Weights of a small transformer language model: 9.41M parameters.
MLP neurons of a small language model. Each row is named by its layer, matrix (gate and up: input weights; down: output weights) and neuron, and shows model dimensions 0-255. Each number is 500 + 40 x the weight over its row's rms, rounded and kept within 0 to 999. Numbers have three digits each. A neuron's up and down rows have the sign that makes its largest values positive.
Before each neuron's rows, "fires in" lists the words (lower case) most often at its 100 highest values on Wikipedia text that the model never trained on; "fires on" lists the tokens most often at its 100 highest values on Wikipedia text that the model never trained on.

fires in: "and", "being"
fires on: " and", "ing"
L6.gate680:464528551512575456552532545509465440441461490505416522477455483538506493530493502575531520538430565488503500472507458587515534459469482554474522518428585539505459518536507465517493479563466554491550480530500537526586461460503481442501453504548455501492500458490520622488466503459418429478509562503513591498455537492487501479462489474516435523490520458498530566527476474491473511485468493481518463483388545513566531511564441481472498501493501390498489527511568551464528481448444517486503489497452530535494500484466476496512576461429530442407512466487424561551486485480503526528424443543503476586507498498508594538506610565492519503469500496521414540511488486443453474479482483524506468492488485503489525535565519458490444495554539476451481546480535541546547571538497480
L6.up680:503539485505524434478503479525532460490467507545467567403477505571487473539494472476542546496522544500476459485517489526544523497454487575588485465467550498518498540601458502548493475571524475467498520550471561540474418484545508417445482509524455512458543517555462511487408566531405453507462608491522497505542482480468530444502526456531397520478540453431454536472491484460501485594555523455443516487548520482601569496476486475421504498503521485527465537546532517510524461474482496492463503515466518543485476455476482445465526471473434460474543426493413504535509549519528543451417458496472459493452460465577506524452514543559547518471435454498466500544514576430536487490467544502467453526495513555477457473523479485499474535528491494470487566379523541505529524513486500
L6.down680:543493477566483519456419498543522527486457486505526519497568541526455490504502477467502529518555494491455503494398575453552494560476518500470479506566443468479517499519526501460452571397611587504460565488504479467534526538507511527454501505488517479421464493476418539493504514580570487542442461521485514564560463524496487527416453558469440511521546510479516509562475479527528540487472531507520528499596486480535450464371513516495428495474461499499567506519546488524544501535533530473549560533433501477531520560464474435486417495592582526500521547420519450567466523470598503511600488434495516511505490518514465452535447514457553474490496491507492498498534479484514489466490506503546490520490526529507543458496466556474578557535486542514505523479483480491500418532536562

fires in: "be", "been", "began", "being", "before"
fires on: " be"
L2.gate533:388521499530514452409519522475424514478490518476534496464500496503505499414476503532471545505534495507488497541498481548538505518475501626478478504536475488466542547503439513497528538512502523513371551470511483469561505585627500496551512494503470495458530459501496568502508507514422584521422464500523562546570532503493609544490466514468513485581515562520507567484503573471504423523502489510536455514492489506518534489470556500492555516519515472517507553495534474508552480505465486467531485491449547504505503535516524501585550524493411506554524514663504507529468507656472485490512509458552521499447468497467466492470452525511498506554446493511484540493469401513471522552524499493507485473443485522572441521531476464518484470516530508491509506496474557493552500443566523
L2.up533:490504593500462494549578526569516492491488537530442506514516511533531419547514475448517516506495525540509464559499456486491441539480503526450514511496472540415489559506445502545478401443443491516429393492502410522601484418486522537605407498499487513503514520500516496505498490550508537472476504498482461522526474469527506488491591485516408432472483581419483456563522574521470476478501492535508395501502517494506521470463514509520512493465513536507506569495488499566448639497475498456562437502466577502488461445511479512449532474514564484498537501576501492515476491483441498480533533413442483521479507398505506460511508496531531462491443516488501519523525567521495497521487498515495529490510466513548511479501637441496509473577528478511512503527475526508428507537523552
L2.down533:567484481540483524478478510489527408470478503438513464593477465453510504483558442556471548533538464487440486489483557417457525550467514498528453498555549503432507492500451488587523524508491483482497541471550524500534489467491534534434527476386481531496493496503576500532514577480531454450507503553407520556448555540586436504495488502509528502487453547561486507500508550534567571511503481540452499552516517516460506496530560509442472526505491627538534523450496441443584536517511467508486443531455519564500567519520537530490452457502552514547493580522501606487418548455468536501507462409521439484503509561525478585511499476513509488415517443529492525519475429458521554497458449475508466427484506509518509471474491546475499505504451523460504563516455569497467499520478530

fires in: "who", "and", "they", "while", "whole"
fires on: "o", " and", "y", "i"
L6.gate10:556544510502475476389537498573479510449531471468484509535486543453512555485431507493520527503517537550528503482544454522493506464493499497446457488506504517527490455507427457543535476458472534506512500403476508482553618466461544499496484488547473570533483510501585525495530512381449430494564495515518504514473507555486534543431455486504445476492506487498553576574509463413498431507494505472545459583485545511451535504571465466455537536540490444457425442483519494473473478464481534525546491481519554486514566493493544485551515470478471471513507467474484551462543431608569535504485472499498482542513504514499487516456605518545517493534523496470507510498529441507449553475491559526514516538442499503455510489554541443502335494490554473502456528447456532505522566490589530
L6.up10:478550452508572474482520503581497490499505451435456450537429489493530526482452464511530557510529607472493424569556547500529479437486490514533534477465478478569411548451458485521484497505504581531534475459495509587439555436408531520456485515559527499427498452469537510511525512446504562519463491446519507447477577512497519536449490404477479481512507428489455526516520440513480517542520516517551478459461535452503498425451514455428556512490480439440468489474492564527510520540487526512467548564443604492516578457452528558498567575474486500499522522407509512509495520561453516471535478523454465521497467501517487581457515483510490464473534519461490399532500450541528481436436523496514427449486503504482539477546562548464494471526526467501520500552512498546497534477509427
L6.down10:445580557444547528412494498514484593495541543597511508466525518474484463477562493462477465492565532535477537448521563487621453571489487492555415505528513525569459494467464455491559517462507491512432487515527393484459375457536482536523490506449520491504554575498504484493526455532524484516495491471508520459476480544539511465599507550473455478497502533444491474483464491541456558523522508534507505508534524511527502499497531517525517380501495472459522424540488467466523496532537488492490438429473513500521389590535546469534473489521467565511482570514485477503476494498487478485496492513467490443430550569505467432481492557480453482504538585496499567485503520525452528499490513532494556536529556518510459499500426452486478546527574524401480477477457432549520510532543504

fires in: "the", "their", "to", "became", "him", "in"
fires on: " the", " in", " h", " to", "ame", " p"
L10.gate171:516490607496453526492468464501550435451515482491509593415454466477512543421477514525442509504521516513471505503618545509536515518517507489495440523449536561488483542521537481549484483516446479491495487478510529529521568525488536508477500560449568551546558547528520510480593517417474521551462522482490499535472523629551482472490490531484505523490530485572493476487479499479474472488544477464555455477423488490489462434460534485415597537498540531395523547493485527554431455522541551514553536419517546487486497500529536467467531469509520530503478543537421554513481527496529522499560473510483459432573470469560433450492519559490500475502506438524513483464507466482460540505504515491497490484444495555549530492456458563467543512431606418417474555505471494433513480527486474
L10.up171:430451549501523466465457489529522496455467501516464517424489479502530477466471490497482487473419427471404450447541486536586470489508553497427428486445512522540502485535511498617557493515466501473447511429470567495503543460474568500431477489492503485429583453514438523508562484427517495547524486611532533477499498544519461506513506560443461507538522534457513538519545493473506493474583426481558464476505463452505500573575548507417571517534528478498512539480538537499436494544438468504495524459533523436521580433535533468489459489552528525436503515558477578493457479509492501455529463535516510426497454425592473495549493577485505505530515474528466551543493445560470534510542537503526521478543518535503495517567481473457505499416534500453462481503519503466492567501559509
L10.down171:523461491531481546512524468533457475471483506514446503509520442509466513430517496486518497560519506469558498521438512402471500436444506440491527511528546502509494528543442550450498568524533518438516541555496506467517515520523455500507535552516512440493429451534512482500468464548538516517572447521476480464429461440499546457559495491483612570557505474499554555537487482540569578530489502494491522563522579552523588524543458526587466556486366506499498468490507546424467557479462527538540503536502458499537545470481453475537537508492445459410525471495486528503566536410506531479526502450426525528529530580512560554472537507495486522552474501527510495572511464562529484518496589504526530477428527491426535500448536475512461478525485565552437510456578469465507532488455517

fires in: "also", "being", "including", "by", "and"
fires on: "ing", " also", " by", " and", "ly"
L6.gate325:436533537431493480504495467523449520390489457529404522431491539472414493532508526578539406537443502524511432512459466531511561447476511541527483495452532473520474552485489527459432445612441560503497510478473492536494370444602487508522463505547475580460486451512562550498471531549428510499564505560506475532541482509524497487503510426534477513476536535463498543513468548548460507539542488481473492451574541472532500559487516455530481551503529468486495465503523475478492465493528488520460456500407527533490503435449486485474503551419512512451513437518454558473543474489466581432513468442450441559538477482490557485499549498537459501466420472500451491495548481425488516517497513527485496485494513472517504473509558488517493469458554497488464563432512496456558587504489454
L6.up325:513606521482458453535488496512475485419501553508486559456396537496452495492504541511499449518500501542445486493500529544533507442426498511517513458428494475534431522502517493535483477548429532479410490470445523537555421507551501476458417513519441582459547468505541545536497512486398527424528463524411463538533482531551526465564470487577523495443507505479506458557441459523433558504537499506446489495532563475513455566533446467524514530436467501489498511459497463476518500534506477528542471539413595525466480470522470496483534479428492470385528463527433572460499497469499560425496523470530469534556478480438472524513568523538462471466458428484504498485584478460446449521517504556458492494462482496504486476574479488500501498481484538482515557478547471463517531560510448
L6.down325:509517459511470470605555545547534494518464579503458544472513527550540462501470475501491494498554464504484469445484473422473447542467519488532436489510427505513526559556514526567503482445599448505435523487511471489521433566505570507507504435437562421477488525496468491510468533574465548505469530442424561480551485534498500494512419531466469574470531456501441418568433477537472542540437515454489444550548457522512504504590426503502471455466504492488441547534539495545515461513497491520500576529498424496501462553466449538528482510512541540439473569401503541553509501519543528523554495582426503428484556529542531536523528431486517498487522443506490494523518507583456418496492503526520472473496495491525478491509506562456533502479500500444444533521463429471481489504543544

fires in: "have", "such", "without", "having"
fires on: "e", "ch", "ing", "t", " h", "on"
L10.gate602:571511547499486443440529386568511524575452563494432526492458553500500488511424517532554530528510486524540474539473540449481510529467503519418532522503488506631452508511421499489496472536566509516491537459510495560473518498461447486485497535542473536456490464492634470447524513455427476496476506480483501561454521496521471483493477479470532511480517491478517529577548574507413481556517497519501515502472519467491528483530460438494512490488533465355551493506494513586440469481530531481535453468520556526406535519452506533492489500516464558473491470503450495573515591491474527526533486530544571544447481496566543514458515503528503465553500462475502455483550414451523481438494553501570501551457512482486480557458558538421463497518494426486456536504473497525504530500581506
L10.up602:514605440455529495456480563554491461418481458531460515505486453457524437513499539504501513499491499502520556497534489517555527508520516537508468481477519644549543471461512537489487568551509522490463554527508565529521468476568517512561512566552480514465564512527446518460481461436514530472488448527544492503460451444519538566555514408471452439523484520483581507477508481473493472546489451523523478428483471498485512544490547523491512536467489512525495550532563551390480567523445513507476456468507424440483540453537492464475510464595544478516499461473463504487496458530465477500474459554563510484493484422468483516493446529463512483407543582447536430491458502453553537584474452549553495519594502531490513490499506459603468524477504541554568492479522525514468424554510480
L10.down602:548491543573517501471506468532492532536551498528432456438542541513474539453524522494533495560499541532446444441483456518532550582509461532512475479467514421508567446466484545591491461525476465492431513445478530451536485492519483500538506500505508470544483571514498490469523550548543567469474599577486521447523449511533516561536553531515522492488534461535495521491537543486441561489502444447497479477578537425444488468664498506502515492466453501484577519461515542441536561533459508518452451521535548508533572452488461542528408466541473579511495522528554428548489488580490519529472512479398486443502500476503504528495493475488574509529424467475530449575531492528518503500481505527454523509429460468580429473520489523494443483506525460558473441530489485529498478510485501

fires in: "became", "because", "show", "become", "however", "shows"
fires on: "ow", "ame", "a", "om", "t"
L10.gate510:513457574483561433451471470485499495439556518593471549485474508433455637510460461540463498555491496523507548529478493508463532589523471596467514482475491556445508518524478491538462443571458475540531461452509543542541562531489499539517498448483562483482574525536580503459494552428542453526479448528541574485445515513532488513443522498484466519566464503524530603545534429474496418526442532540503511510462496522561521470514527427528465476476530503495508519518475499504540471464530535533622499534491505567521468549475526488495456506554512475498511506490464495560542522461506528504546461491495521500492550507547526447404557470474465445510574526497550512469475471526506509491546539544612450508520501487616460569565518477467509515513456465461493511528458528554508495525505507
L10.up510:420485501531547603528482536442506464443507439479460531483485458469469461465539519465529479476464479432530534492513455562537473482536513560539422491483530494454543486459496492566532555577438409545493524534502477467536513481511501489582494509464541531506571504470483551472591574475483533506604497492484531536535471485477500593597532504483509515527552536573552432510513523524492503510428477406574444580505518514414560554446519463559552469529499493483511507532584431480570429494487487536513556477520460518577513458489473505521541535454559511523436482518481485515538494514454505492521449474519441466468531531485482408476523479454541502525484447458484543524534484536432535425504485522515494533473512533508452430481518521557546493519503490478505471518561528431499485481541454
L10.down510:534435532487613481556552511552543582444489511515505489511484502436456558567513484518544479493458447534600460540552467564536517527451471520481627522455526500480599472539556482522544526530492495507485474514520513547462496496471546436514496488489534492529495474488506481469507485437510481522451492442563535483501500495545394429432509503519504478515539478499574507551533478405540584490442451545498548497492504579483435488560479412542523531514525474527482512505538470504537542556499469438573484478485453477505609473497543461477538502489498493582505519497428504528452503503506453561508529435518475504462518533528539555556474475499482448544503515462533515561514554474503489542459466553507526496550504420549515585524475542499515435516500526493443535443465492534443553568500529

fires in: "to", "in", "father"
fires on: " to", " in", " In", "at"
L7.gate129:547545569501455516477464402518472578466560481434518553496509454503490484499421502461399529473486487436511406541508482426493487492572499542482451513482459532453434496506580503524562490521460567509502599523513506512534577534498575499459458515543507582461560501468466528482517486491558449535466497548539564534505428497544491524437497481463467515460536602431518533498564522478490434508482528400591520464464461459484585478528542468416536534483495501456475491496460494418517500499522511457449550517536543535478515511568508541521497487465455474422519478492485567422520549538558526488574535526541493484545485517492462442500506482558569488490486495459555525489459424500464500498416495490539466545522542531530458489523475509455488516487495482509488550493482528542516476530533521
L7.up129:517522568519449515559602510487553526512430425479413435487477510507561473514473511401489509504493432475489446561502435483487486478452504462459413517475475394504497521457432425518478517501573512461471538465512556552482452528492490498500526508594548465458476489455562556448581492452436522597486492485526579433454505519502491483551519484524529526498523481496426483552487479466500469518506462479545454576446470508418547483558482514470517461526500531492502491509489511493481523456535519478490542536546556496513456408475410473557521490494546492448549541538502512435516505522481545542490469488509454549581498488566524531436520469549498510513467453510483476544500526549489450491471482545499416518576492477537519516511489558523459443532478480540552500514436410483484498476576452
L7.down129:544470423405462575504473529518435411453523500486566488511477507474457482592466525531497442521491523474520520507481512434470506467482479566491594511464633535498445431489489413471522530480474454540555503552492537507530573522450513493508541491472482479494541483516509522496494449416534496444512525497495460540457523474508515449447480423493562521542534505578499415453546454506519513500478501540518472502564467496551533512462394484526457443525486502488472511460505474478511528532459547428521448499480454487469478599532509561468449478478494580445408488447498509456498482534546538463512528562506492502495527483472516489461449465469498501474525576517531578475484477571476525522489498512532516479478478479479500506364483514508535556474509498544461498468543478517577574514410540

fires in: "september", "2014", "nephele", "june", "naim", "2011"
fires on: "ion", "ep", "4", "a", "t", "e"
L7.gate610:493590458506523550506542496474429423543464475473499462542478455340461506502538470504506544538487449569472430485521501523507488496472551515501520585510499465475530491464530478483443441470535551509482477504503487515471497536485448492496516595452511564489527496496458459441470566495450493478504580487495489534463466524518467542425511387495492610485523531472584475482506570529563464457501528475527458510460550466527444534456444502547487554501548498486495439501526493500445583520450538525480504498521504519488505475480523516532487518471539552515491498459531430452549467584458576456517473472415457458446453431478525521493484515464517490468517519475479420500513475532472476548562516475414473525438534485519474476438538604470486441449470519473398481504535480482555537474503498
L7.up610:466563492579531490501444559521501494485466466565554504471526475477499480508537508468506499488509505498525458441441508553552508461449471524482528557476552534438506458464487488453455556435466521485526447432607502481542472502550484458488500499483518507553504480491549510431468539482555530503551467514503505513478507524507473465475559580505542531517401516514539446503451455523528523450391368500463456492524481496457508508538455555476503437517527503526546447489555465496537514525445525486508506491538460445548452664484404491476514497405519500486528464493535553485496456516498394489452518491468562538509499515441453576518478483440557486517531441579554508547542465558504483502470421479520518480471507490559518506499488506433536484522480524512483483535497461505533480549489386
L7.down610:520424477536491516389506549509514524472574535433479466497546434468462515513445458482552522458542548593457514483452509442500520493488479509467507533505579511517457489417460499462473513475512574486499469562583465491504460487522429458458428535520548469458447532394529521430530468494529566437512482496517502448462565533481565475570423509517529520538460561488514506551512442537472430515488436540463515507502504440504457520463500518527515466536492499546480471478520499472487515481460548488501462539533512521533485502542501469545476522503458519465553517521574465534492510477575532576601619519497546526482531488466485499496486537436526521476595519499570501512546491497483513395572445493546609533513497485509474538501526578539497512542470448443505541502492449459472504522497458

fires in: "became", "held", "won", "members", "built", "have"
fires on: "ame", "on", "u", "ld", "b", "av"
L7.gate374:487533478454518499563552484501492425515565529524508552523514472474481512513483497527458493560466508514452479563446466497454552498471467535487425452461472585395497533426574505575455473539537476519546402480488488566502547499502524505536487513498540584474580477496509494477571531483449465489492487509517518511425487539560524526497461523456492528399501550458482511561504477570470447430516472536548422550455484527530538545504415460463534487527481458444517498473512424469581530478507529536488461505515517612471553496445480474559458492454556452505474477484413529518499498497524510444540464559525495508410489484577490537505498421494463522516490551418536593446564504517459479497478500491495421553453509480514472508565524512488486480470475472546423503522523489520519513518470439
L7.up374:464509462491495491521501497476453517457537455482477490533466477489521489524547505452538560518488521434471469574515533507495493482511467479531506475532439575551537506460546474507492472639534486527484415452468592416510467527520447487539474464495560534499486513443484412538531522485453509490471511501516514477509512468593479537500404473533587475473469529559422492582485534571498452487486473537502477520514427528563474472586416508517520442502491558460536449457487447505478565515502461469528494493557472546509553537541497525532542569417598555553504493545496456529460487461490456487429497549524473467473472480431449441520517515509509436505519478535428473498471549508460545502501495451449458492577474522537499436483444564541529492450490474459495535503496599449469474472439541
L7.down374:495505542488518544499557577462522512493452464446521539460532591464478527428560492534440438506436471477574439499507481492466456510527491488482446578484546453519527499541447458486537517516492460526481487511480524509536536632446512565516526477504502519497608445537487445516480492506538565463514506509497517503477434510490527521484492516422512570473550482489473518514549547432522559455501512550422536532519433496487486490442458484506458558555468503517488513544553517531467444514462546513532467460421383481499510471455494526582441513509423513409470555461502450571501522508476555519536408567445443458455438457508478485474500482485449523453483480516498479574497488501548467469516474487509542518434487438531554542477511517475483518472511530495603460513503440602485498524496481

fires in: "about", "against", "after", "along"
fires on: "t", "st", "f", "c", "ong", "ort"
L7.gate644:471506476513512489457460412594489450530492524465493440541446553388440531478591459539506455574501476489523520462525505540512569482484513540571527519515496426491524506459521527528494460508533555497514475497484465511518544478499534466481419512485550465527530491567512488530494534487476442372468505493453550463486511520561488505494555440533523510467565481469462570525541546601512468454476489471545574407491480502489454477540465478504482447545533479423500549467533507472479555393499432496506461490478539535511525469517492533412465496512497491537494433494534466547526499435512513491509458528520555490579487502432494457523526501464491494537422557488517466455461459554557514576536535492513482445473478482513544426476574451499433496476475430506449526540551572488533512448431512
L7.up644:539489516559494467419544502495454540511515541450574526452559527518480509516451497548549517511561407540516515576554399479492521515552518500528551522601471494515491580558560464504482427485546575498522431533511516582485497513512561540470538478455465484478500514484572493472562545469510509478473468498567537563528536535515477548451496498537520468570517553465464517518544562582456483492477506514527496474486450472500536501396448470432533562533511541456453552519530426539428490523521481526504476453515482497506514484478493525420509510604584439489519528498480432415528518543467428545451459501535514534437448495466422497443494485532582493492529499504515492501552527521500587522499514451532427517506506494440508472483447461469484495446500555508512489493513520583496482518493466
L7.down644:532442458517499540515448505495494430513492439482474513480469490597549523476515514557497518466517504460492506568447497487458497469542516543465475464451546551466467519525467496561484480519476555428553517462499504505499474518485461468530553533546539584507536555484522481468523549492521456528484460490416499609538461500504523525507574497482583461462521589458543418533512461508522551501447500485515566496521531499592615528457572471563556465401463546486539451562450535479498524469509547442503401478508538508507473504488506456501485525475561477489517543451493485445440594491532514460484478563489497456540514590471472514541575508497390547533569507496454538438512487562519530531467484512469547505477466512496608508532542512497463471514487500453527530484505480536557501575494496

fires in: "and", "only", "including", "july"
fires on: " and", "ly", "ing"
L6.gate258:535566548411432460466484538566431488434559455555582523492485513466492509557528497526475486505482530499509453493542557526539481485428526483469434444472520471508484446472464525583473484528463446542473508516478550510497474546546521521501433493507513569501524424482546608553491530515518464514485501526545520455504501484536480519546510576510515496459526420474458531603473507550411511477441491521466517527571527487551508493585527484424513509515469432500455542487528468523481485538576476557517541514477490497492573496456452480510525554499524499449520427498503517445456501527472475489509522569512409596498515508501473514497530503498495469468521410493439536454557433456452468417538476496487472442459471520490531502500480471563473471525516562528495604424510538420490522536426478
L6.up258:511471397465525521566572527504521480511474501456473500540459528496536489497567506471532475491454487613535515505510512562516479472511522548498516468401502521573503533468494406533493506514494493499463434466462477467550384530563507441519547488548489560537459433545533507512547541489375457461494523532445465573446456473517495465517495503549565494482513445528603531465581502504539538521585486466499442448521467520464457520531492501516418446431549522480519461492474531522512516437388488506427558478488549520514498521525470479532559509446598537483562558516510476454472440526489521526482476460487467495526512484457531461577499523534466462514449513481510452506596506548525514581530517550477506524469505527492472498535505494517561444468508523506545518483462487468493534475525426
L6.down258:556454472530440440528427457470495466469505519463537547557473493624462530526481477494463543526519498408485497414496540508436481457462469537490571459480461488530438479602549496481535555603460519529427537516495496480491585445540533508420481510499563426489463499458480449481512577545481477489489510489530486512535432549510491494418475493503492503523493459548456483508450535511522507538401490468528445564518489507506539544550471486481565457464501447488481479487470521498507491497438492456502474503548510503489534471542534465557497468516494463540477427474466594494461517499544472488438493460498549513512466450493522444416511483584495531424503465531463520483473551479551489501397511519490518451478576576488462477460492502478478514519444458538450519572559483550520528567468578

fires in: "and"
fires on: " and"
L6.gate305:449542505542535505456506543497476393462450560512451526472402522502514524472507576530491513536443477550529533446448499528491501508539503470474545483419518500583468462492509439544582540556466476504494433502503465499566492497437521463513485513490415445475479480459499496479408474450453446464471435457384499514467402494490466501467459482532480513499500439484481556565490454472510581517458501471473490423446519515468510513580426503519507480497519502499523471524465603477518491518405508499533539425497592499459535506474499505489531505537535468475513500559475503462515518454493474537469431553569555577530449467477521460535525532517506536570487580469496550523553495491480530531571516513504558513418505525439502582532538536492461509514529536486485531467480534556515584508524511
L6.up305:447511440606477453460523483434498419403459516496410534556528446475450516471421532489528494530475499507470508500457449494435582516479512469537594466454486541499473497476455496446558504583497442520470457553430490519490534449460525533475453518509519457459501576484477463487424454468522523502435476475527494505494438487475496482452461490523419533489467504539512548551451499422511450505474487423453487490536517466500548510437434509486542547488533455496482497518494550455442562483470512565539544456530537496444503494468460594499531492537473501469515503516455440450439508548532497475445464491605467530481436496479506487505497516535508575547513447500456515473496504513459504567517487552469557508439580502488470516594508513524458476591502431540462525468438543547493527488543479
L6.down305:429488550509554497416466590522493549545443543449495468498479512533515483524493429465470587536536545489450593477494479546555442572495495487513478446474513564489479474523556528516491497540514605525525466489512498459464518421466471547538537543578461490495502492492525567516482513521513460508490477526542460542506514599515454598484547491450502509506569518488599459606463402520536591468455482484509523546512491519515508457460486496512437541494486470494528494526512497492593502492567498428471569513434426516519586531496467454477442503550490530500466596474497535542514500456537513487507499465503483508503539495569427484528517503464505447474516479525534487539557401489504542474521493520544505495503511508498539455455403496467551542530517575534492451547493455494548467518463504

fires in: "about", "athletic", "at", "athletics", "already"
fires on: "t", "ong", "re"
L8.gate303:486459581510524519514562409520428520538455528524484552587513572463445496553476453587533492508551501495483507502505474484452547489587537544399510495544443588507447495528467400496494496474513485489490497493489539537498453539491532511449487515512482488442468528485543494532543516453458487463517470459552565493527503560527459531501471438523497481505476505438439554558550555559527496553523516564578451450444501507451467435398508464517497475469468472450522478469508485514461534488512576508555447595497571501480543556482459521477477548430543539488498448475497568589523518433484491477517462449477510488530478525479506523504541509548533429468517481517547475448523468489557467560474524528508462522510507465475537461524456520473405452498496513497489509583505548564562539506520598
L8.up303:570432551414494433478532518526588501457469497483489445514405520523521489575501540503445479488507491513552514466450579487534406480472476546515511488481541471524533463492471537455568408509508552512536473420492517426476543436574516479479496519458541489510492506541542425460496546521532451509542481495469462514511521529459531567509381491537479557493452496546452484546465498530488440450459517536546483489510526469482434496527440521471594474542499451550510515426543538470453398475506491518458492438559483493478545523498474527529526528528483430514524512475491404483483477520556467532470582517468548468556528493463490501487484472540506519463540514479515558518398502501553567491442500447505558503515413539448503552452530496467505516471451485509464539423538520554478463465453478
L8.down303:574444455489487546544516512485503496503477499526517461446507496531526563479504525578507514471498510479538546563455462402489457527439531514464451555503522502535502482505541480514506569538449547494516518479503524480488534514551519463487491530531486568500432532492486567520485504532451486506384540536521528493533524507515535449526397446428447401549554534459491509472506551485509583542441480467502499462476458512489514446546565485522388515447501571514474505504447441525537557498493523515538585540497521405494517520580525431517491490600510533541457433543521468493522506552545591541451488525535506404483500531528547453471461490435472508490614483524511446476492499445453464489486492508499468511461506527530561513480506475520434507506588537446448450467503488569487477460546477

fires in: "and", "only"
fires on: " and", "iv", "ly"
L6.gate700:494599563466509469546509533527478527527621434514497497534471507564495526536515512519453531482506567477502454522544475494463526425455529475518519490455519442474459518446530528589404422574440530532497462526505558532458423510561469443543510500483506490481525461504482472529506538466526480489437476466495424450476417454498503533515522573470533462471503412521470478549482588541411534475434489524560483457518548521521506479532492529535494562455484498442499579514500519518507471520468523538530536478452508495517572400484503533457508486574470505436562483472540456484468516492367464480557459448459508540475491569544482438500498569532483453541473477523437490479552514510516485471535482497490506443506443515479448466458481472511516448519517513496495540496558574481480491544407505
L6.up700:406469459491475512509503540534407560526543483437487528491498559546487550515517519532519458481500535525538492614548463527425517402442531475558586508456530480503499583450475489548419460476433468517467479474467547560477509470521493449484613487483504537602503457493502493529471505516534454507461456493499446542520450523524442490516478517464494461500525476533502555532519557502422500490509511486498469458609517514460501505514532509481483579458582493473538528505525520575447488580498474532501541511467562523509537471509561564461516567531506481477499548426529532455516523522451483497533499434456494497504510511506551471522549517491494469504450525486471389488542574499477543465448486502471497407464474482501502482428576507492552479450431523533514537487525597428512495464539529
L6.down700:508509523510427432468497441551425527531566449464602481490497511507493559499550498581524523516460514439545521487550509502517473455442519498532479534493391489492454484547516541530477522472393527470501542514524524455477538477503503507474425515464487480470466412498500571529548515494492471466497563561564506550494453450529481537567474549458472548527505389464502412510481470510492561434489501481500494515499480510564534468515464468508446447534501551539447494450433542525513504540585480529493474467479460513465458540526486585492462563511450507537461548398523548476512523530506491555487425478515479528463529527506446493486494463502452437540504505512506515508540584510428482445434516498498477480467475472501475525496591491478461412499546527570427446532517532480590508556561518

fires in: "been", "have", "made", "given"
fires on: "e", "en", "ing"
L10.gate331:513497576530526454543551440596499531468457568492486510559454480538457511533468511537550485498542561417472498484507491499474468514522431541471496447408416491521454569549509435488461513551484500514459482503482581508505520525469463477537486550495578522462557550564523492501515500468551541495503481536493472524465523545564498448469515468466550500474544557517482497483478473547525450544498532554564485456504533545575540440474538441470529468482515476516529575501464535518502457576523519477487458486542454485476545575520467471478558534499479496498419480467486524551486494513504510481557580516496445495458552535519475540512507497423514446507616464587489438403568484503494460557514529465543407517503488523514488601489465592506515400523535503444482554512462543500507503543488529
L10.up331:528498515512449472448593431578563508514480508532501452527427556512392519477546504522544517505582497456472463491538591489479534468461524469478458575462487469496490531484459430483404476549551491525488478472458420487479496468424563476481527555498490531469486525513552530494551534478505491418473528503547490492527529524545466449464451469515508531511519437464538508443499540517529429569545525511529473536502506470519479467507513395492465507496507455494475546520508536428511564506581451493434481486451513519477497493500461481461433527467486515501523482471506496442549489476444484472531514564542419509436539454478457452497496520571518531514518531489573472405510540487534473453602524509497453527600536504505580475460522523470440518503547548569481517387516555470457516472479461
L10.down331:534466524493568601533532457420552509507521565440466558494521527520511519499427517517440494472489489532482438466508499479502465492530438467489509489506464499459532478437478542503477527492414495458498598477521516409559480509458439427475534505489540510551454534541432489526542502480470488451510473512506557533474438402448466518544485499509539606543504512526493594557486489455495519602470481495535528501478496532500486595514405455521511511519550545495452489575478543469558483496515497567500509487465585533519473453535537516520512526541515526561552478499493500508597461435438450450549504523480511506507507479459426430524505472530473502558475548450509508558451478501543482517463491613473509516519493534571505468512470538452557515533528489541523440519550574486483486467440562